{"n_layer": 18, "activation": "gelu", "norm_eps": 1e-05, "attn_scale": 0.0884, "parallel_block": true, "init_std_down": 0.00189, "beta1": 0.9, "schedule": "wsd", "seq_len": 512, "train_tokens": 508000000}
MLP neurons of a small language model. Each row is named by its layer, matrix (down: output weights) and neuron, and shows model dimensions 224-415. Each number is 500 + 50 x the weight over its row's rms, rounded and kept within 0 to 999. Numbers have three digits each.
After each neuron's rows, "fires before" lists the tokens most often just after its 100 highest values on Wikipedia text that the model never trained on.

L15.down1374:523592500395519564442472526511435514470495476499423505517535509493514531487475538631457494474502580534486426513553452450500444490522505466470491466579505467527605518489527544475517565519415531491502442557482445445467517514527543581529494425452532623471539498511506495437477485635497519512415597523464498501433544578461499521512525533513457385466424600514449485566556513546488566521528476529545462494559496534404509523513517528543511572521476484528539424417486491472483432515514536526393458571512356504548507385494540433502578555434505544525501489424472496465580553470431505439
fires before: "16", "15", "14", "18", "17", "19"

L15.down592:526510511480541504538464569495522442438556549509510458569503557546501496548499404468498529476418452344446515472526461514547462559609491603531437507548502507445517514548448521542595478515508560422552419542437542453495564434416526503455458542473517547540553478492600453498593509493578455472569504489479523498447435402421497398460540481440397403546589520449453524529441466474558517540423456478551498437553621477490487452459484620444543506535557470593583468508488469425478464568465483476458508532462451476462482498457477484499531429542527459545568429546575498412424626463491478523
fires before: "3", "ies", "20", "13", "ley", "17"

L15.down1680:528496666457433534484453457536457489485486372524586493491432534577585524434472621530496536512510469468397512546535513511506523520442485479421548487507443518398598534542392533591518462710538433458420488564471367489444511455477507443504438488343370520488470536440516470451428568520442517560542500509528519474450613614483450505533578532494563418574512564502505551543491475433453539510545468524507484480588548482552491527459532432512483437531444480475521446487475483541528495447532410500548504545421542529458591516523593485473460503467516509489501533479459493517555579471543514541
fires before: "1", "0", "2", "6", "3", "4"

L15.down1164:474513510534436435584470545437533487400533510468388478472478706545537440460513485422530482486471546483399604446508469528544571542595493521535624540536545512439479465505537498541560513465508553593476492545449445537482565380546454473465500475521542558596538488471464469435489516591529501554487532497523409451486482542524489450483534617511446428543505474409411479505451494504453575510471506500507546399481467534634619479539488491556523502515514504393545512535531517468548492480428508547532517545562581602519447432398466504428433386402432516496520595514486549460508630468507488489
fires before: " ", "2", " Votes", "1"

L8.down1528:505655511482505507449494483442346534470476482498568432542452526459512419427553462471513460514475459441497457495524449573471552443604531477587407513513589507432488530553579471498480549575622465448443528437458575466488487495474571615433324568486467511451612519507456472525495568621377486455583532530551406495432448469473474521528555426484554445524529494550544539441526565549464452514502579414515516492496573432462478560499550409568532489457460535526431448527557458495519463548561495495472533487512484540482513480491491441449495561491470453526447562523414539551484522462510458505
fires before: " of", " was", ","

L15.down850:611559516453468463499516529532422500615506517481417470522514513534503542536522526494482450569542534528482449494564506520566496469565476497541560514504475481591492468496576416517494434545562499560463529503507490479658542430475463450498512511552567486502519468507518472524525478533485514509454576646504458611538509508441523566565476453486562492448479534527497475493561503467533514501536529495452532528612508514568447559434511521474499511446494549565497517547414507461560458621512534570431522445459480480478511412429539474468530493467562445458491465530488510485505515496500475523
fires before: " "

L15.down568:537557481479501524514451433415495496543488482536446383442543486550502602551539521450488541473480419489487408534580520457544492585442512511570476446516562533475453512507501573394559492563458517533497569493357461525459527417483614473493474483467495573591609427461482459483519397480494541442435518542516520492499491493556548546516447485580465514463502412521548470460601467407539570460574555455438480480486598556547419503438487474495509532519477471550495464465444505482533521501424480492562530527553629507491501574436523510459469497484438497493411511477511556430486543553491481491
fires before: "\n", " |\n", " (", "\n\n"

L15.down688:447474570492590488494519496486493489460466491469480458552490491527536489495452590506474396507527577521397568567552476522501443453457528554466527531482517556453557507498429511516496415542568547537495507486546454449480514451470493556454542548562525493403359461556447553483584514539430534419575516490462520455476489513547510512418441500522508497488432519432492529452456636477362530467545573520568411467444485444542498507512508582453630534420489535527469431458546491542432600485596591507514522491538492547446549481538482538600445538511477484534514535417551568513490502400488506484
fires before: " ", "5", " September"

L15.down608:344501516499567491552502492547550518505465551553539513515537500532494511504533498498524589489558474512480543485579495469589525434574546527414464493474501527443500535490483473446572488627461464471495434529448435416503491576489432476529487578488563514493541548453426597472438511520504527472419462534493578485485514482604450560545502458478526489525598581539463539604470499453497509507490485502561440492452573443390459517558527453489597585563595576550485510487475476486507454411548510524474513503464523414427453562559501507475561434449589508436416500582454512601492579541514516521
fires before: ".", "5", "0", "[", "l"

L15.down1378:482438587502483363392502558447447547519499306555552508497529450535579468439504483484550534566518486439506470568593512410505543463504496445413522545418543483565494485532455538463504546596624439454495527447498512481437339510545434505526448454509373502533464455516493538468469454491599457589575600446516457450536511511523506510513582424444477488468527590575536440535562466478477579559474431586484453445542397511472494421463492271490553491531456401459531468500564471506451499482477398477500430524448501565552519487528587505583535473540513543507494454512533509505511488489523487528
fires before: " |", ";", " |\n\n", "0"

L15.down2044:546558459430535476458499566498556457442521472517578513527512448518491476501462564495492539569517481451543465525549537505387483444549550456493497529452506427496585509531547521456540518501457528539392497415445480474448527405509528444491468547497476498530474449544461501547468585437514544513575492535446518492499579559548447544573495545491486385513416546485452552521543438502474497501511594511426533473465489536530567542439497442541486513550524529458480529512514490507510481464484535461482560519508494475560536526552580579512548481551485557494498489491483467529524556496381451495
fires before: " ", "19"

L8.down1224:488477492468516512412588496571591591516403480544493475425482576435474526408561494564462471576542538507487508531550532500436539501483391512456433460501483451501577484551494592527494567592492509524495474479544414518515459506461528543487513541392570472468514510437512605636495464515419499538523470511450529448549469475534527484539484485557496547556486469530566489484407496472542483470502501570520486441536468470495575561424456500571489402505429541378577412484541515482495420541531468458486556496531478474533468499576490505453486453525461457521550471493563573506542557493613339513
fires before: " ", " Final", " |\n", " ."

L15.down888:516523507494533440498515552567499499469437515456585455436557516506493492520467610481475499479484454555519438563570538476468515531499492491518497394508440543564523456482545524533506438558490517577525495463559525561404529500505499482490567500456528590505329489487446493534417480499431516439554513418545504565478531527474459533666451524557510455461406516472396458412491482494473460519539448439461435506477513487516567474483570854538501440483480422502506478565573530507526526456540459408457601460530518473489485509485560522536551482543480510516598506516505489472453483501474473417
fires before: " "

L15.down284:468585485450514517429452488565486559472465477486518492444527544474495505533504522524488502538472421514564437554463466604500480470578446460512473445425441516557514484452587482559536502484488478472521415418517522436447535496473537559539447528452375514549491483525500477526555505422490501547562477483514520528502504504553541467507504456467480493384470492537521523453441498488461418530476581450557430450504517422415519501383521601398508539484584469482480532558550568546484467494528551521503459460545503509474548485489581486537502561503407417491510521461421591475500506549469482476
fires before: "1", "9", "0", "7", "8", "5"

L15.down2002:442525553369407418426464376423493489462389525432527339460575576472482401494530527543520581509446562463429526522568454532476467469453454361447511538467466506438580569497449492530609466557506429470471483411477483478473504446508482526508434504540449516434506523536488465576510478524559443542528573449485526380589537478489594588468593485627500431624495591484539518555457452467465470521506479509526537487448483472480424488482459371396428444528486517455499461495489477568483469459442527408581458577472551518493573426527481453451459481514498470538450587427513497533555479551530442504
fires before: "0", "1", "2", "3", "4"

L15.down1838:399462521489443505416429596481515455624415492583430542424402559466505529491484508535488537456544462495477598518469513501667481543519476443378581488442433533574588499476398512554467500494502445503392440505532478465476521478473480445564487560436477533470555500577499487426500492554531556391534536512431408482537494501543545326522479458515478548462560511585474467499521489473440483507444494540512443484458433502384548477554410539451538571566452437420532495529534510429561521532531480577462570487532568481449515412504461521476516501435508455480558499504546543449476522397538492469
fires before: ")", " |", "39", "34", "38"

L15.down186:443449484463550435541552568517434489494453637542476532589496438519494468432425474464563542491413550555501522571509464495518454457470444539541526507495516436545568460469540470517435522383488508570449485521576424468522500503531497539582407505384541600551526557506478437566441591550511598453418497559491470446466456451496541561604487484495522501487488590501499419487519520498500492476571400543482486484574511393461503468440530550445451441575528543456639480520602393444517498524494470591489518515509470421404527471473451419535502512360457526508441476422474479505525435527486464497
fires before: "–", " "

L15.down176:453522559479479479491482584505430466500656425545499563570517528550524489429466542464471511591488574534585389508467446458442558475489459469522552519426529463559553493555517550479440452419504555489442530468462514553463408485550501522454486557437548466496475450508501428541604505505551534470540524544509529483556536564402543502561612453476509512492537588479465484522474409518520541423335506461537450540547523520509388479424548416509521453409556571526587430414539552426525436562455558496487510509513492513558434531583489460481462461520544493482549505510481595505600456468515544553
fires before: " |", " with", " of", " in", "14", " between"

L8.down30:510538575429503550502462432567474502542517665405459492501490525589597398527457517563563466539437605517482445551469481440490589479535459476548458478505403535510684493460525473566515476512529493568500485544565441479484559469475477434460460379461508462445437514402450540557471486426517463466480462528543443396425540550400465397595537447576478537541477511438444567615498423518535575599417434618484436457553464504543538434507503473485437512458477477491491515468538428489455467512482491467478439516464475493464515561550563507511569559521502552467436489578480485515619521484495469460
fires before: " ", " to", " one"

L15.down1817:449581436549530432483516512458539469465597579535656438554498611496449526539556512541422520492470509586528527557520502510530476522486502510492562484464478572539499393475481451430575454472492510576474560543495460499438554470482547475480525516542568511601506566578482579524461564486482435502457460438435473533536460524467451601584511477483516487454563552440490558468450513532469475475542498505460513360504534565534458510457523621450551513476542467551492548524568557454519525520546514507536612522511505535526454557501505459567461456471397511461471410489520455423539500483476547498
fires before: " "

L15.down441:604525590555506553514435506457480575436511463487524461535480573565528483512491477568454573449558500552551484473531493462442611599488450461521504608486544580610485430436455557531509564554559463436444498509639535532606408491518510479475499408368532541541532529511512488432556532522494591561466557449503421460463490476412514499572538550497530361474440518460402469482586508494553482444531410540439501471587502460527545509531567475457501573576448498406494419482467413504489504496495453503460450474468453495447444439485528515559479435492501430451500421513432447536510476549504574480
fires before: " |", ")", ";", " |\n", "\n"

L15.down1275:508447579409509599466419504540527488478529529536508507539475460641425496476487569415506533476493481474541503506504507597539449565553522513575577564490505448554468408509514512542453570539482357463496504566495500579528532409376484343466479462399514470551495518505457472516457436498515528522451427465387548549492469549469482505448502517564483509430580402501531509546462514408515487505581425409512389491491532565547486553566542555527441476508572435647443522432430476503546582524465495546542488523567517525435493514488487546404554525483595525512473575432450448486513525562463537499
fires before: " |", " (", ";", "\n"

L15.down1311:383501522539507403458476417463438530531601549501517503529543471564487530418544559456465501527542458403482492569570511542511474529553545518579548445473571564424456453498458501435538493561556490431559475575448445513430540491473453423382466492430513468503515507548423552475430448453560541546455444445444542483568586551460445463496480511574564502511489465555496488477467470519510505470517491466549518436490495503472390579515496348512496492483536527532447507497501557496508515458405492471530423534519563520511635431430457472490431508506498567418442456529472527556497477476471488422
fires before: " |", "\n", "==\n", " =\n\n", " ("

L15.down1581:461499751487508528487520468502555483462558382483566429531494504533426472513510531424497465422474473488489494497480514531449483454479557483504463532487472460554516543466610440518478490534430520549511477515518487486487510504521456469487480515467249466507477458482506578533511477531483509505436458525534458531494538545446512596522506506536502498485399462500483538453444523471450505550538457442535517526555497517482570523452546425535581535506533483496510504538461573492561537496485430465501530506555501471468566469534546530500498477530485506490526479424512535495535478521487491502
fires before: "1", "5", "3", "0", "4", "2"

L15.down1730:475456492542521458517409462532461518485427520477466520516475553517578494404466450471538487581505482439452583505487515467509445514492499513495476526449529513487521464423537482536563526491495524464545441461465523420483545471417506535494513539481600463451529491510521426521540495501631512522564513466437534443591507431450528466644427362351575511444496569425498454544523514444482522486488559551479571452505523482491517515510594542426523569487509421558551563532454552449458484529524549527542513460558603513510587523389482490498553472487481403497441500500668545493486491463519473426
fires before: "20", "19", "3"

L8.down1246:412427492427578526595554500458458549473523559496450523496478477518574491535575518478520540537567526500544448456555494492463568433510468528460402500535576624462544492517482489482524572498503448442400520567521473465440497497530484553452453523436553518476507514466565575482478483466375577576518451445526492538576478506512492499504468430601557545495428548501560423519481596521595417547591535495501454446469443449470652508537564400475534454533436519453496468506569440497420453525623493597462499545467474474529507509488464528500509540474541547503551448520539456547510461453502536448
fires before: " ", "%", "0", " |\n", "|", "."

L15.down1764:441397561577537548604474526609496468473473461460517380469516566561525492516488554503536474588481475524470489529519485495495499453491465499513479498480442459573552486485471506653515530564497506392510466415543577537571385397523575477452495431498495478534474444491465501558530433455437528484547552499516498479485472450581576477581552508560488482490503463478513514538475576501471489526484541549483418519526578502474595417478477498536533518544453442504420599494535543532435524462511435549437429488543558432502431487523580487467550528462418476547494550432477499508491397518533476485
fires before: ".", "4", "5", "3", " mm"

L15.down1835:480435427449553458503449487463572470364584570517585518516525457505545585487550557461480536479581477508467543421462527493553455522557508393460577465473455488496534525521523610529538509533575577529410534539460463463498501392519513483520435510593502539484495487543479503618471497491446423513471548515568600547495536528470448508530517426539519503499492490465539494465530457444465493438550466525523607498455510503449427472462410380482540545526561546545519484572469509476544478503474541596493482551484468501479529509474506439524420387533436459522521451516569547520534468537511439474
fires before: " "

L15.down1631:427518408517470558567486489494403400550451488479412547514542466457425452509477471540521473475493420513490526539516514454490486602445462598562530510504522501502541468514522503526536558466577549505618475569530535485486461552474490567430536509500539378480521494458504508467490476423507564528442558525485494411571510510512497619519503473475437594481551469545528463438425453553557435456459502543550509513478509529481548510498506353501463510489492439574524605529440630404543556492431534543427505465486538409497518455495475539414486418569476480445497447515440539455418456483597405539
fires before: "5", "4", "2", "3", "1", "9"

L15.down1267:437483582502521421548472517498494590527514521475469502483430481538448534528493409511573531599501511446538490628478522433489500599527583578447509585425552536507533567549561509410484449524533479429458461492456471431490453474509442436480416483536560581540531437458442574569449469526550487525552502434512455392513521405446426505495420523462454539442572525469514558642461450493479434467417509560664504528484546513525626485471544443479547602554516442490493526434481468531407529540445519533476512442524502538521436470511434492614448568505544428504564499515604481485449525506480528552
fires before: "20"

L15.down1610:514410494504552425534453528387537616428510598599470580434484456471456397531622509525505517453452455581522524482412471512538455404457572486467532473443420557472493479416522489421483590578445507609416551540632523450484558490517512455439489446499534488497450478554466525480430554548518556487529588493485556545508497517550545537503466430495585412433483565561539434413478555539452532510528473507528467514475493579538535454469514556484455560550517577545486453552456473527457465603591458507501516443558525561601441452538467423528495528455482554570521464477541495437521547573546501461
fires before: " "

L8.down1306:428490477495419443453533459532579372446447508431453547532531465504456468498453581541512446561517499612516415594553505479541473602492475512532491501495481546511461453528562497439523414520558511545534463496392550518609512493432485551574540407544548544475498479536517473478546535504488529562449418505531432490481447528486453585521598487512542479470530514504513576478573502563460403544358535571572485468462548540479511477541537354407560547460498436522482587505523577435461579504453580498493517544474430538415422522538472569461478529493506393562477423492382578462477502542483531413
fires before: " ", "-", "=", ":"

L15.down1872:489438548557469516565551446536589542485572472473554543485430475529510494526519606523471454548545490504395437541493426553519461558593450447425482524481512533485457505440499397528524429588518516496452473598456460496470504544471488507525393485467368438566464550498518451398492530519453457449401552527473494481510629470507487537414469585509467484542474486578532537576526512514518556501555507509484496521538483458620487549501494502597495495514454560485487448502457465525437519494522436573510516507484502495525533451444615534474517537485519454478485537568455483496476549522512455501
fires before: "1", "0", "6", "4", "2", "3"

L15.down1735:457527545517454529439442515550490488618422525537422527441517520450507441449537505523490546589542487537423532422517449520469482543504421541559462583558538526480517438477440493470538492548530519492440493483497566485412520422507406553439463497539566458540591473406541494473518503510520484458457497490580410503494398548545483396583568487428455519466529466568486600433476494529611448477396500560565473512487540531482506507481535401530577565519532530494533525462401524450505484525521493433535561555510526521460498524592559457446556535557478527503529442589547570502521591536563544567
fires before: "0", "3", "4", "5", "9", "2"

L15.down1119:478507506514547502511519503531482605502467555419643471520573613437512481438496612550496548491441550544529482570432459520441488495544481472419509498409432533533514458488611529510464410532510552550477527399564553480549452477513557465503502527525572499544424521540508543515569500504419486513572526536461433495474562559471487497572488421465557490524530534414469522464587489531484489464400560479482463485492484486457477466412547679459557540542577444528535399466482589553583462516571444436458528471578466421529543472543563413540472423614507502520570473475557523481483486518520509510
fires before: " "

L8.down1761:418531466504495490515497506473515476509553473397387558522482456422492587470442504492454452467401371467443526477465514606507460409518516471464434501541550476466484506408486497467583403561498607478480519513533474480555467566475486498450495469576569539416485515485473476510470463650486461535587487557535518540466535564590477534578584462540588546458578479467550546547540498493481486496417574500409519525562507483529435495451515387590501475417561549415500522496553448405439548493510500415584433492449576553574456506471511472533482487457405512453468465533520460505496496619517523517
fires before: ",", ")", ")\n\n", "–", " –", "."

L15.down387:507428542521519490410527544525480568549408489468598509475462506511488575548513511514482528562465488486500513455486533463594489483501469546437479591521504501550501568567554400480429397571640536440488371450483475397604436503442419503546459495502488395498523553490494544433587542470567355475454584446526543518498500410422516516531537415476576372506452575438571492531524514483532447513427420517506499482502487458482464507379503441490497546521478457565498548409515431515441464495502515556426490528510429399587450509467490515502511501516480572496467479521545438433455529521520535502
fires before: ",", ".", "0"

L15.down32:488515491486442550493459566608460472422474543475506456477509452497509504502561541460445518571435494517545571519510502483474484578461504473399532495472567521518528323522506560500494511538582476459542389452493566471553414525550524454481487402535532570501448528543447483476497422519424567515547495480514530523463551602479462520516472507482509437487468556471506486464415505539507537542478421586567376377585489539433551493403510692496418484536484498543533551473557471468563621546406552504520527502553406500601485496520526419546480515515501586547560465505536573455532487486547493559
fires before: " |", " |\n", " ", " USA"

L8.down187:442420595531488516483486594537503550501532503475515506485500448598574470490489554458472420473469590518544491497453504451524502524441535550455462559573503435532569521451436488436429411472507488536510476445580498535479505559509483565428568466516533473587484432495513579551435491483584491488494587527492491499577503456536546455507449474428545507518495425560492472487515457482501534445548445532424532554482530566418485536470543379529497510512464558404459491586492503484427520466507544469561400531503404470496498503479468539435447485569522437405460589424399500564510476585415520398
fires before: " |", " |\n", ":"

L8.down419:523564499447512475490554562473481506427367503520471543437521494446418560486573554407499394502449476400514518437525552533502521468525463614364544527462507565615470481467557483556560423496484385448527500534580458512500542424527518460492527461568541542579561396478437474468499462433495421446510491434467512486484578542599538491501602472518567456501503513480581489510457512495460531458524556535583402433456480422533538440501540600477509453442553437483482503560524494525479432481506472472501510470490494608536431454463477539476510480421471416485491481558579565529507464494556444535
fires before: " |", "\n", "–"

L8.down1817:434520512473518532522548523514479475469573568520483557527426494554476467418614454520540532514550380481515446605456489515539538534403454584524524449478547492472542432538490481510477495568418373531536541564475570511519452516433520479504481439514581527647519563471501415425441552523554559404534620455527540546502566527553451505499519556410468459486420429599446438555542546539511496408453448495533490456410525521539505517566530437595506500555488562463565488486519508542531487479452522457515512508576487538434458531605515584461464470546484475575455488545541375519556527551514570381
fires before: ",", ".", " and", " in", ".\n\n", " of"

L15.down1723:522522561580503489472479435591418526540472495413553560460510460508532462549558520416554542470514411505492546558533505546520515491430568501523385445458538512442517513527453490528504517440482441556553454466480545463485490442512453546466509478515463585463502503354492491526458492487484560500561472457492566449532529393467468513474566498517492473538455398453495493465548487498454488536532420558495542530426502599538485487503459390538469434514520543603501448428520546504480451527455457407524377483530545519507534514533443494554506427595516429548420470503449472462385490461498485448
fires before: " "

L15.down352:479568554471551385523471460532507554572433441521484507485464521505479485439507555494441488498490414433475508604562498477489518484458475406452518518464490494478635519525503588540467517555530468459553438514434542450444490481435574436458338513557448522529516496470546508524466436517530467569464564491566465424393475571508516438545471513429458474551493550451484511593482496468461474491542468601459419470602613459462520490447494417537555624547558448552560536546557432495527420523463499486478552555563587564432470538584584411553502494498496517596502497473504585501579519495458458538
fires before: " |", ".", ";"

L15.down1890:387538427497531415521391484507500594520540475433516491497493571431451516600510492500598553598552471554489480524486537452565428484474477422506530515549625452565504494443459488484467548476521461497502440481551595452553448594514507546474459500453567451506573520541451413503439482437474573528440443453523492472346475512403476557483426549499371553522533457520509514602523445541460466525591419500474565550525542523383535573527522454551647529534507507445581529536508490439484469441489496574510540529417541450450531551457491554539560498461494468494512447603470401541528565511513541512
fires before: " |", ";", " "

L15.down619:498534483453539567344549418509465457414599579501493541495465535458521474489460599431467571527483492449495447480520491483562502470517501428482539488491489460508387493528430557531437541436554493442486394428502513550467452450474564538475520461495457641438511507469387514476486469587459566563531526518569544479578545532432526450501517388521476542487506449496472476534481488567429548560570347445577541466484552529482492479523607443536571587499478539552472479461543456470580442510438491481520423565593452537483454450487479438535535482492450489551584459543451603488498481450486401593
fires before: "19", "20", "18", "21", "24", "23"

L8.down283:486403498452541550534521522504494524432548461542538478571549515437496421463509495542489565563490544464536495484482563418515544446489452522542391479470444517527528445492604506508477537481509508550411444481471487433559571487493475574498475479481579403456524567459462462552560485491562530495516379484545419472462509462546450445467545452481526505543525502575437563423490472492417413542538574512580459478384472477511600416598523539536463389535487489571595536523482518436518466488507535571554552589487587490527428579516425519527551378481525520522497452509477448541434594541550516466
fires before: " ", " |", " running", " ±%"

L15.down274:526580375551470497496504499537456453478421409425517567430570501445506523421482498478516496536567416517532429651483456486431501436528489503541483532529507536461450528426477517423479463517480416523451536532535412496519492540503543631419438479502458555489570511524580454530500522608517458533524473482552576575457533514521626521484499525521506556483509578516561464498439487447481443500480509502525490539530543469503468537492531394460466382414576537555508505570625482483497512432463475435504451523479435511526524476509572456442502555595502580569432551535524517433564477518560429447
fires before: ".", ",", ".\n\n", " and"

L8.down906:449521457480479545511427516519390447463485454461462522481605497522494430553550368414450506582443426479482451492517452471513489406491543512512516549463591533494371429445515560500564415492563518430578538499521536486441442478492425522532552567530476427507554526497536447516505538454555403474535483438527563459460549486507524448472488489508448582438556433448434553451576596537483457560449496465472441446606553484440577553464471450469529484418513460518455529419530551461454468533552421534423558514470530491471507451507571497520606530580534496505491452642462513577524468418402622513
fires before: " |", " (", "\n", ",", "ou", " |\n"

L8.down547:570456475494551475463502576418633381441472561550473532492579485492464445467467498490450540436501478531516537432463504505463435381518415487432471502468499603530495537493397460541472570490562590441503484445593535527558552545541497531517549461449502484547511462532442564519450454550442476403504543515535546531403450494440506409470481452528456524504541536509497540518389533407453475498568531494565507522408507485519489452450432478422512554493432451473494467450508525466568435472516507564533556485524487512518540403468529582573479470467415538482470485530475491498503569511582539430
fires before: " |", "18", "36"

L15.down1055:440521543523490450436495489575567655537494541455535481476454469486557551440580577586465469541567565465454415466417469502473439514494464454531502588449487495488504542605476495484402485471546529444491503472486452474483483466513428502473449560550562401461534465523467496497543489439508545519442385547566454512541416556457540509501481415427491490476575590466438540486473524506480414504432516472570486478520517473439505490496437562406529527486554377475516397509465465532515446488543464547548501411510432532503572531550557515584516532485566508468524524507406589442457598531452456453
fires before: " ", " of", "sc"

L8.down1647:446445493418527485565575438534460482523566480490531482502520464508557455536545525480480485568512501531518449603500465516481582450461479513461515453502362421430576548504492519574569577426562479564444418491500531413481464527610665488461429473430599471476442520516586557506460464466509408595527599506500459560451604588457518543559615418514416425531487525525533530545505449506502483479461469538522395559554474491456505513418505517466472515493444498485491436504534522546465395525479545431558554522494386447505503473546573449469530460543561462500495511569410510534570477464488464493
fires before: " in", " by", " to", " as"

L15.down473:511440541498573556471473579424461460523506352491451559560550495479536528503474527524510502486505499398622511515518522450572524481499448564458589489418502525499538536522432449547495497518543473519511471454498536483514493485582493539491434538578564636472513580565486558448396475533510519517579515485521509439527530427481480461482585464430527475498576527471410518534527454507506448416467463480540454487507491442501567444439535305505458594479500445509492538536473443534497518503556544421524451474561499442565519621481458402489516552522469452566546444454466428548463551512533498536
fires before: "19", "20"

L15.down1261:456484451564507487424554591449509464546552546531563442555452578437500517533534560464493470532463564383439439487511567502480538526455557534500515473547559481581444556521468458479403515433572566414411484536562485480620521475568504527509542456486481586468589503587517533506600462560471448495486474484479523457466502551498395485492583559475502441522443547455401369435503467572413474472445485464478519529450590459480495530483451462506484464495407509546483422557464505522473531613464465449487480578555438558530391449510472536541445454419434444546441513465453481473562530527520572444
fires before: "18", "hard", "4", "17", "19", "l"

L15.down1321:569576450571483465523486518496536466562453480499472422437535576457515543496553502531455459456503371468551473488464489614510420413540588512477480499562492550476498480564415573551481525499450560524533555471494560470353489441555557606512544530545558521494515554486456446410480484478511463452563538513586450473577515544467580420526479564510508474490497446591519566542412491442550504480399528458487501504567522467488515508508528553419558608525520431483587532480494416457455471515440501605519550490492534583392494491529502534503512587474495480392454502482495626403534535503495434530
fires before: ";", " |", " a"

L15.down1144:436503552470505498583448445492550572615541521518485526484453572529470453493485550383464474599453523471523440484448327512515494524483495507580526500507518597505459454536473491445488502516540474514510451582502492495469525398505532490451493556516556533551496474610494602513507494478516452482485488488448424528513451508521564518548486508503525510517463444483496496412372587463522501437480465617472493446541552512477495508499504563467574446470451441564524545543494432517467521443544579491515524635478477477472383444533497466600525468494503497522469486528504486496507479431505502498
fires before: "20", "19", " "

L15.down1620:526543562528437512505542412555494427517587504493452473435472497479438449493586496392547584417576555467498500513473449523442505528548545569539476539560534579554465411498484511505564510499485546558502457479409491534463579456496505536405532459449536463500499408497533491526485486536517525483552547455491359434549555562460524455499520445505600472527378423635512556458395412425428492441590496453474489516571551533473468558524517465457438464584543599446505538549522437571562569504469555459529508512527505570465561451500482527460494511503511508551471522561519487527534552473503570529
fires before: " (", " Costa"

L8.down1385:429575525588474494520481576540541515494560529559517443577507500504498464599467532459431526507483512456499555562504456393566483431556513526535390457520500498531517500530536493488472473481452601489468513448483432428469599483468516545484545567619473483568537472556530606536476541542525550508409447654534463483533441485589386569417492421525622516416548457589507607568481500477468526457529590430508483486499518484514491512526518537528413580509566452500454642493541484484483581579461426520536528466436566552510508470555509554476445485353475487473519511516497459464523585479528598429
fires before: " ", "ny"

L15.down1789:406478453445487456426560522531478475565431591460485528539470488500551533405558477503436512436502465505465561508462484527449514390464530542541511498523432531470491532552617427566488526471478501514477447510455447404483451486526478529574466507467576418485492616518565432480491469525552457384504596462433461524618480489524442510470518491508508490492512566561441516572501507522528511493482478494494536440524413478455494497509516550501427529463427553541509611512481435526547457453436487511403495426485541511441406457516617446502443445598523538533495527554606480557473484531497512465
fires before: ".", ","

L8.down1544:542489564584443500571505546469468423489504445495502490427505528538588501504539521480504505457487497500563423461544517467604458524488432542542528496549423528556542553495490457553461436417535488541492465508527454534466514537518541596439504505523570463446446540542595516451482484512549549567493575485488531518577571512480568498529562474600497538525460566523574456420561520475505504453515483491524413515483482549383503490478481615457533472544421516524523514494496492517510523465429624512485548474514468543612578426515541457480565498473584496529472474540460483587457474477517512523
fires before: " in", " on", " to", " by", " at"